From a checkpoint of a small transformer trained on Wikipedia.
Architecture: rotary positions, no biases in attention or MLP, untied embeddings.
Training: a variant of Adam for these matrices, 270M tokens.
MLP neurons of a small language model. Each row is named by its layer, matrix (gate and up: input weights) and neuron, and shows model dimensions 128-191. Each number is 128 + 24 x the weight over its row's rms, rounded and kept within 0 to 255. A neuron's up and down rows have the sign that makes its largest values positive.
After each neuron's rows, "fires after" lists the tokens most often just before its 100 highest values on Wikipedia text that the model never trained on. A number after a token or word is its count.

L5.gate17 [ 97 114 130 155 111 100 149 161 136 152 128 144 106  95 139 116  69 150 130 156  97  93 120 117 137 127 132  78 157 124 121 123 107 138 112 132 109 178 143 159 185 151 159 140 140  63 154 130  98 148 132 136 139 118 107 123 140 109 165 105 126 136  68 123]
L5.up17 [105 156 112 126 143  77 132 130 140 110 112 131 159  83 144 124 147 130 125 177 118 164 162  71 107 150  98 190 155 136  84 131 139 110 163 116 153 105 126 115 120 160 112  96 102 143 139 106 141 154 130 127 132 129  99 111 124 125 140 136 119 193 101 157]
fires after: " the" 42, " a" 8, " The" 5, " |" 5

L4.gate53 [ 84 115 138 144 168 143 114 135 115 111 107 159 135 107  99 137 100 123 125 183 133 145 121 106 117  99 128 168 169 118  95 138 113 138 122 106 114  79 122 116 138 127 160  96 139 135 133 104 161 116  91 123 134 129 128  97 135 140 151 173 146 173 133 114]
L4.up53 [136 136  96 152 115 138 125 148 139 117 137 131 140 135 111 103 123 117 129 151 106 141 138  99 104 107 123 144 166  77 122 159 150 136 127 151 158  95 159  88 119 110 190 113 146 144 112 126 138  99 108  97 158 125 113  84 133 127 141 115 116 181  97 142]
fires after: " a" 48, " an" 9, " (" 5, " the" 5

L4.gate511 [123 136 142 188 124 111 160 113  90 135 120 157 138 113 126 188  91 108 124 177  91 147 154 120 125 118 127  84 119 109 134 143 111 113 147 127 146 105 140 108 128 140 124 167 142  84 138 135 107 114 149 140 145  91 144 105 137 103 159 119 147 140 132 167]
L4.up511 [117 138 102 146 130 105 127 131 129 114 159 189 108 124 115 118 127 177 161 163 113 110 190 124 153 118 104 113 110 141 102 125 108 159 120 118 164 126 134 111 156 118 152 112 116 101 143 132 118 145 179 110 156  91 114 113 153  83 153  76 166 150 157 117]
fires after: " the" 22, " L" 10, " l" 9, " The" 9, " cl" 4

L5.gate293 [148 102 141 151 115 114 140 139 130 133 140 138 159  75 114 141  86 137 131 168 118 114 124 121 125 156 132 130 150 119  85 127 136 124  78 150 155 113 132 129 147 126 156 109 114 125 123  97 146 119 183 141 162 153 135 128 131 118 119 103 186 174 116 137]
L5.up293 [151 119 153 191 136 118 166 139 137 171 123 152 176 143 122 109 110 170 119 134 127 119 148  82 143 152 101 139 114 135 138 121 121 133 130 114 129 153 105 175 107 118 140 149 135 125 131 112 134 164 126 110 120 137 160 124 169  89 122 146  88 135  63 165]
fires after: " the" 71, " The" 23

L4.gate236 [ 83 135 101 137 137 100 135 124 117 139 130 148 174 144  98 102 135 103 176 121 132 110 119 123 123 130 139 136 157 135 101 148 129  95 106  98 148 144 139 137 132 135 102 137 113  83 100 140 149  97  90 112 115 124  99 111 108  79  71 147 163 143 158  95]
L4.up236 [105 128 119 122 125 109 141 108  92  86 106 146 157 109  93 120  68  85 173 128 109 121  92 115 148 134 133 138 135 149 163 122 106  84  78 156 109 148 151 164 152 142  84 145 115 119 106 115 111 120  74 109  97 180  87 116 123  80  58 106 182 134 139 109]
fires after: " was" 29, " is" 17, " are" 8, " be" 5

L6.gate247 [107 126 162 104  89 164 148  80 163 206 148 106 106 116 132 150 147 134 128 130 133 151 149 110  96 101 166 140 151 129 110 141 107  85  72 156  82 127 131 139 131 120 155 106 185 176 137 143 113 104 163 122 114  80 119 119 123 105 156 132 113 112 165 113]
L6.up247 [126 144 173 138 120 153 134 185 129 105 150 164 109 131 121 107 121 129 120 128 104 112 142 113  87  71  72 108 115 137 117 148  88 119 111  95 134 138 154 108 121 107 131 199 140 121 140 182 112 139  95 128 155 133 118 135 136 102  91 146 109 134 137 149]
fires after: "|" 43, "." 6, " |" 6, " on" 6, "\n" 6, ";" 4

L8.gate225 [132 170 125 106 126 128 128 134 125 149 175 125 135 107 152 146 153  83 121 121 141 105 106 133 102 153 125 113  68 167 126 151 142 146 120 117 101 111 144 134 151 108 134 135  88 168 149 136 104 123 159 111  97  77 130 120  86 127 137 140 141 157 149 120]
L8.up225 [116 136 111 119 145 130 131 124 105 130 120 107 145 130 116 154  84 145 110 119  68 137  95 123 135 121 118 138  71 138 138 121 145 150 141 105 118 148  93 128 107 186 111 145 141  92 118 103 116 109 175  67 130 140  93 118 111 136  97 100 187 131 106  89]
fires after: "," 54, " |" 25

L7.gate24 [142 112 123 105 115 153  91 109 153 142 107 165 152 117 123 149 140 111 137 161 104 132 144 120 129 110 141 111 123 117 122 142 133  90 114 111 127 103 127 162 164 119 193  95 119 120 132 134 126 124 135 136 131 123 120  73 134 133 147 117 128 122 140 138]
L7.up24 [117 117 159 137  93 193  99 112 145 126 140  95  98 141 109  96 117 144 142 101 108 137 162 128 140 121 147 127 126 166 152 103 140 159 108  95 128 143 164 121 137 131 143 155 146  92 138 154  99 130 140 138 108 129 129 113 152 155 143 147 103 101 173 108]
fires after: " on" 23, "-" 17, " \"" 8, "." 7, "|" 6

L4.gate343 [151 151 127 155  83 120 121 133 160 111 103 165 131 132 128  79 143 123 122 139 116 165 145 119 110 141 105 145 147 112 129 152 126 138 130 102 126 168 144 107 110 135 136 150 111 155 139 116 124 133 140  86 103 130 172 145 138 104 113 131 190 125 158 135]
L4.up343 [106 123 122 122  96 148 147  77 136 132  86 150 135 158 111 126 148 128 127 120  93 111 132 154 132 110 145 147  90 157 135 159 125 143 100 132 114 133 157 110 105 114 104 120 155 150 125 156 135 137 179 144 165 113 126 131 103  46  97 113 115 135 124 146]
fires after: "." 23, " of" 9, " from" 8, " August" 6, " to" 6, "," 4

L4.gate342 [141 148 165 154 130 128 157 113  91 115 123 167 139 118  83 174  88 129 143 171  91 139 116 141 104 131 137 110 138 137 135 129 136  86 126 149 120 159 117 189 127 123 160 122 113  98  87  93 124 109 141 133 122  96 159 128 112 149 147  95 125 138 129 146]
L4.up342 [128 152 144 131 130 148 123 115 109 127 143 127 113 122 130 129 115 103 133 140 118 127 105 186 144  96 143 152 136 124 132 156 142 136 136  85 132 155 109 163 124 112 117 131  98 153 113 126 112  75 122 126 141 146 127 145 109 135 153 132 146 139 134 189]
fires after: " his" 27, " her" 16, " she" 5, " he" 4, " took" 4

L7.gate354 [102  97 110 106  86 154 107 103 113 117 112 163 159 133 143 112 108 152 105 102 109 108 120 143 129 153 124 100 154 134 137 134 155 165 123 182 103 158 111 117 141 143 126 114 105  97 106 131 119 117 133  85 137 149 146 113 160 116 170  91 137  92 124 115]
L7.up354 [ 84  77 114 135 143 173 109 136 141 116 103 131 146  77 154 120 110 139 120 147 122 122 147 156 140 151 119 102 138  94 146  78 143 162 119 113 121 152 131 139  84 102 155 125  65 147 110  93 140 130 145  84 109 151 103 133 128 120 116 114 147  87 151 134]
fires after: "," 33, " until" 9, " in" 8, " September" 5, " since" 4

L4.gate15 [133 118 102 136 139  99 164 138  99 104 133 155 140 158 123 134 123 153  63 163 118 144 100  90 105 123 108 132 116 151  77 110 130 116 147 141 144 171 140 152 131 141 116 163 156 148 121 151  84  98 131 137 139 116 151  83 112 112 103 122 118 134 118 112]
L4.up15 [110 137 120 110 146  62 150 120 130 114 108 108 188 152 131 114 141 115 152 173 123 146 144 110 104 155 136 138 132 125 154 186 132 112 108 124 159 128 144 124  64 103 102 160 129 126 139 128 153 153 144 148 164 144 122 127 142 144 130 124 161 132  96 170]
fires after: " |" 51, ";" 18, " the" 8, "." 6, "R" 4

L4.gate482 [117  96 156 101 148 142  93 134 102 143 164 144 145 148 114 133  95 150 119 181 166 111 121 108  67  82 166 150 128 176 115 175 105 107 102  96 148 138 154 130 151 120 107 166 113 129 127  75 141 164 134 110 134 109 106 107 118 145 135 152 148 139  97 109]
L4.up482 [159 146 143 100 118 153  81 141 122 118 140 131  96 144 154 133 103  84 120 126  88 126 127 110 111  57 121 115 111 124 119 130 137  89 104 128 122 167 118 137 154 114 108 132 146 117 135 140 103 169 164 138  59 121 122 165 117 131 106 115 126 152 114 114]
fires after: "\n" 60, "." 12, "=" 7, "," 6

L8.gate55 [160 166 118 147 113 139 166 203  89 161 143 140 116 111 120 134 116 165 131 151 134 122 136 112 126 149 123 136 126 164  85 149 120 131 109 132  51 131 118  88 107 142 158 111 135 139 128 159 180  90 115 110 130  90 149 142 143 116 155  99  99  93 130 114]
L8.up55 [148 168 130 151 138 119 171 139 150 119 148 129 137 201 131 136 117 133 140 130 107 118 108 109  98 148 101 106 118 119 111 175 107 140 158 108 101 151 119  99 113 129 115  89 144 123 136 110 119 131 133 118  97 136 101 168 111 109 126 152 176 121 124 113]
fires after: " |" 36, "-" 14, ";" 13, "," 7, " and" 5

L4.gate286 [158 118  99 120 122  90 143 124 144  90 102 127 155 100 121 160 114 154 188 111 130 130 105 120 124 129 156 114 109 120 116 158 136 104  94 137 101 166  94 140 133 142 162 129  84 102 112 113 153  89 117  74 130 150 136 142 131 123 153  87 139  97 141 136]
L4.up286 [135 152 134 145 113 109 124 115 113 103 109 122 132 136  79 148 105  89 109 143 112  71  99 149 138  89 109 125 164 140 170 143 155 139 133 116 121 119 126 141 153 117 111 169 173 140  87 129 153 132 154 107 156 129 107 157 141 135 168 127 133  87 154 100]
fires after: " was" 24, " to" 17, " he" 10, " He" 4, " she" 4

L5.gate390 [134 189 117 159 120 133 148 162 150  90 166 130 148 117 160 120 149 116 127 187 122  92 119 169 116 160 133 167 156 168 123 154 142 115 128 166 149 109 136 109 164 138 131 140 114  87 108 128 157 115 194 137 120 111 155  90 160 116 158 136 141 125 139  67]
L5.up390 [103 167 171 139 118 134 138 111 145 148 116 136 122 163  99  90 113  95 107  99 127 124 184 181 135 107 118 123 130 125 124 121  88 135 149 123 136 122  77 135 134 113 143  89  91 150 124  99 137  85 115 108  73 118 141 156 126 130 154 132 140 147 110 115]
fires after: "," 56, " |" 20, "." 8, " +" 4

L7.gate192 [120 161 103 138 165 138 168 179 109 128 136 101 123 125 135 106  93 115 133 145 173 126 118 110  86 170 118  93 134 126 126 149  97 139 135 130  99 167 139 161 143 126 151 112  97 148 160 142 142  96 110 149 121  96 149 157 166 148 128 144 171 145 144  81]
L7.up192 [103 108 109 150 134 118 134 156 111  98 145 108 109 169 136 113 127 137 118 147 147 125 146 147 117 152  86  98 113 128 118 124 113 109 144  98 134 146 149 113 151 134  93 139 115 163 151 151 141 136 165 119 149 114 159 173 193 104  91 121 148 143 162 140]
fires after: " |" 50, ";" 9, " –" 5, " t" 4

L5.gate76 [133 148 115 119 132 117 131 134 125 112 129 186 128 136 164 138  64 143 152 110 164 117 137  90 115 128 124 133 145 147 119 116 112 154 100 147 111 111 158  98 149 146 163 125 150 168 154 104 168 132 109  92 150  88 133 156 169 132 137 148 102 129 121  70]
L5.up76 [142 120 117  94 147 133 173 118 161 119 129 166 139 114 110 156  91 101 116 145  97 134 128 129 133 185 117 102 144 126 132 158 129 107 133 129 118 139 131 145 118 140 151 109 144 117 164 129 104  73 124 122 104 139 112 133 150 113 140 123 142 156 103 109]
fires after: " |" 49, " a" 12, ";" 6, ":" 4, "|" 4

L5.gate73 [136 152 131 136 149 155 160 129 126 149 121 101 180 122 138 139  89 119 133 145 125 141 116 143  84 156 149 114 144 183 129 119 122  98 151 195 124 168 144 147 142  99 154 127 116 111 117  83 175  91 157 100 126  92 128  61 149  93 130 113 170 136 135 107]
L5.up73 [124 126 111  92 125 120 135 175 125 125  84 130 149 115 139 103  86 100  96 153 137 162 111 146 143  95 136 121 125 139 125 152 154 127 120 111 195 137 111 145 127  90  98 159 129 101 123 112 114 144 107 148  94 142 126 126 101  95 106 167 191 113 129 128]
fires after: " is" 38, " was" 15, " the" 9, ")" 7, " a" 5

L4.gate214 [146 146 148 132  85 107 124  81 162 132  98 127 159 119  90  98 134 106 140 121 117 118 100 130 144 149 101 105 114 143 125 153 144 156 131  96 118 154 128 132 103 130 137 192 135 126 121  86 107 135 104 152  90 147 153 153 111  98 165 136 150  84 107 152]
L4.up214 [123 124 149 131 152 100 173 147 115 156 149 174 154 118 159 123 144 127 126  91 118 123 116 142 111 130 166 149 147 142 114 119 151 171 149 101 116 175 107 150  70 104 140 130 139 107 124 125 130 131 140 108 160 112 131 138 147  73  84 133 126  87 150 114]
fires after: " of" 26, "," 17, " in" 14, "b" 11

L5.gate417 [ 98 110 122 150  90 139 119 114 161 119 115 150 168  70 109 147  97 147 144 154 142 111 114  99 131 148 104 170 142 128 128 124  95 151 124 142 142 114 130 120 121 128 147 117 154 106 120  97 137 130 121 100 133  81 159 143 139  95 141 120 130 144  88 154]
L5.up417 [136 109  83 147 119 113 165 141 141  96  91 125 149 137 139 106 134 154 139 149 158 122 137 140 125 118 100 167  70 114 147 105 125 167 122 107 137  94 127 133 130  89 125 151 142 149 156 121  92 122 148 113 138 104 146 140 132 123 119  62 156 147  94 180]
fires after: " the" 83, " The" 7, " de" 4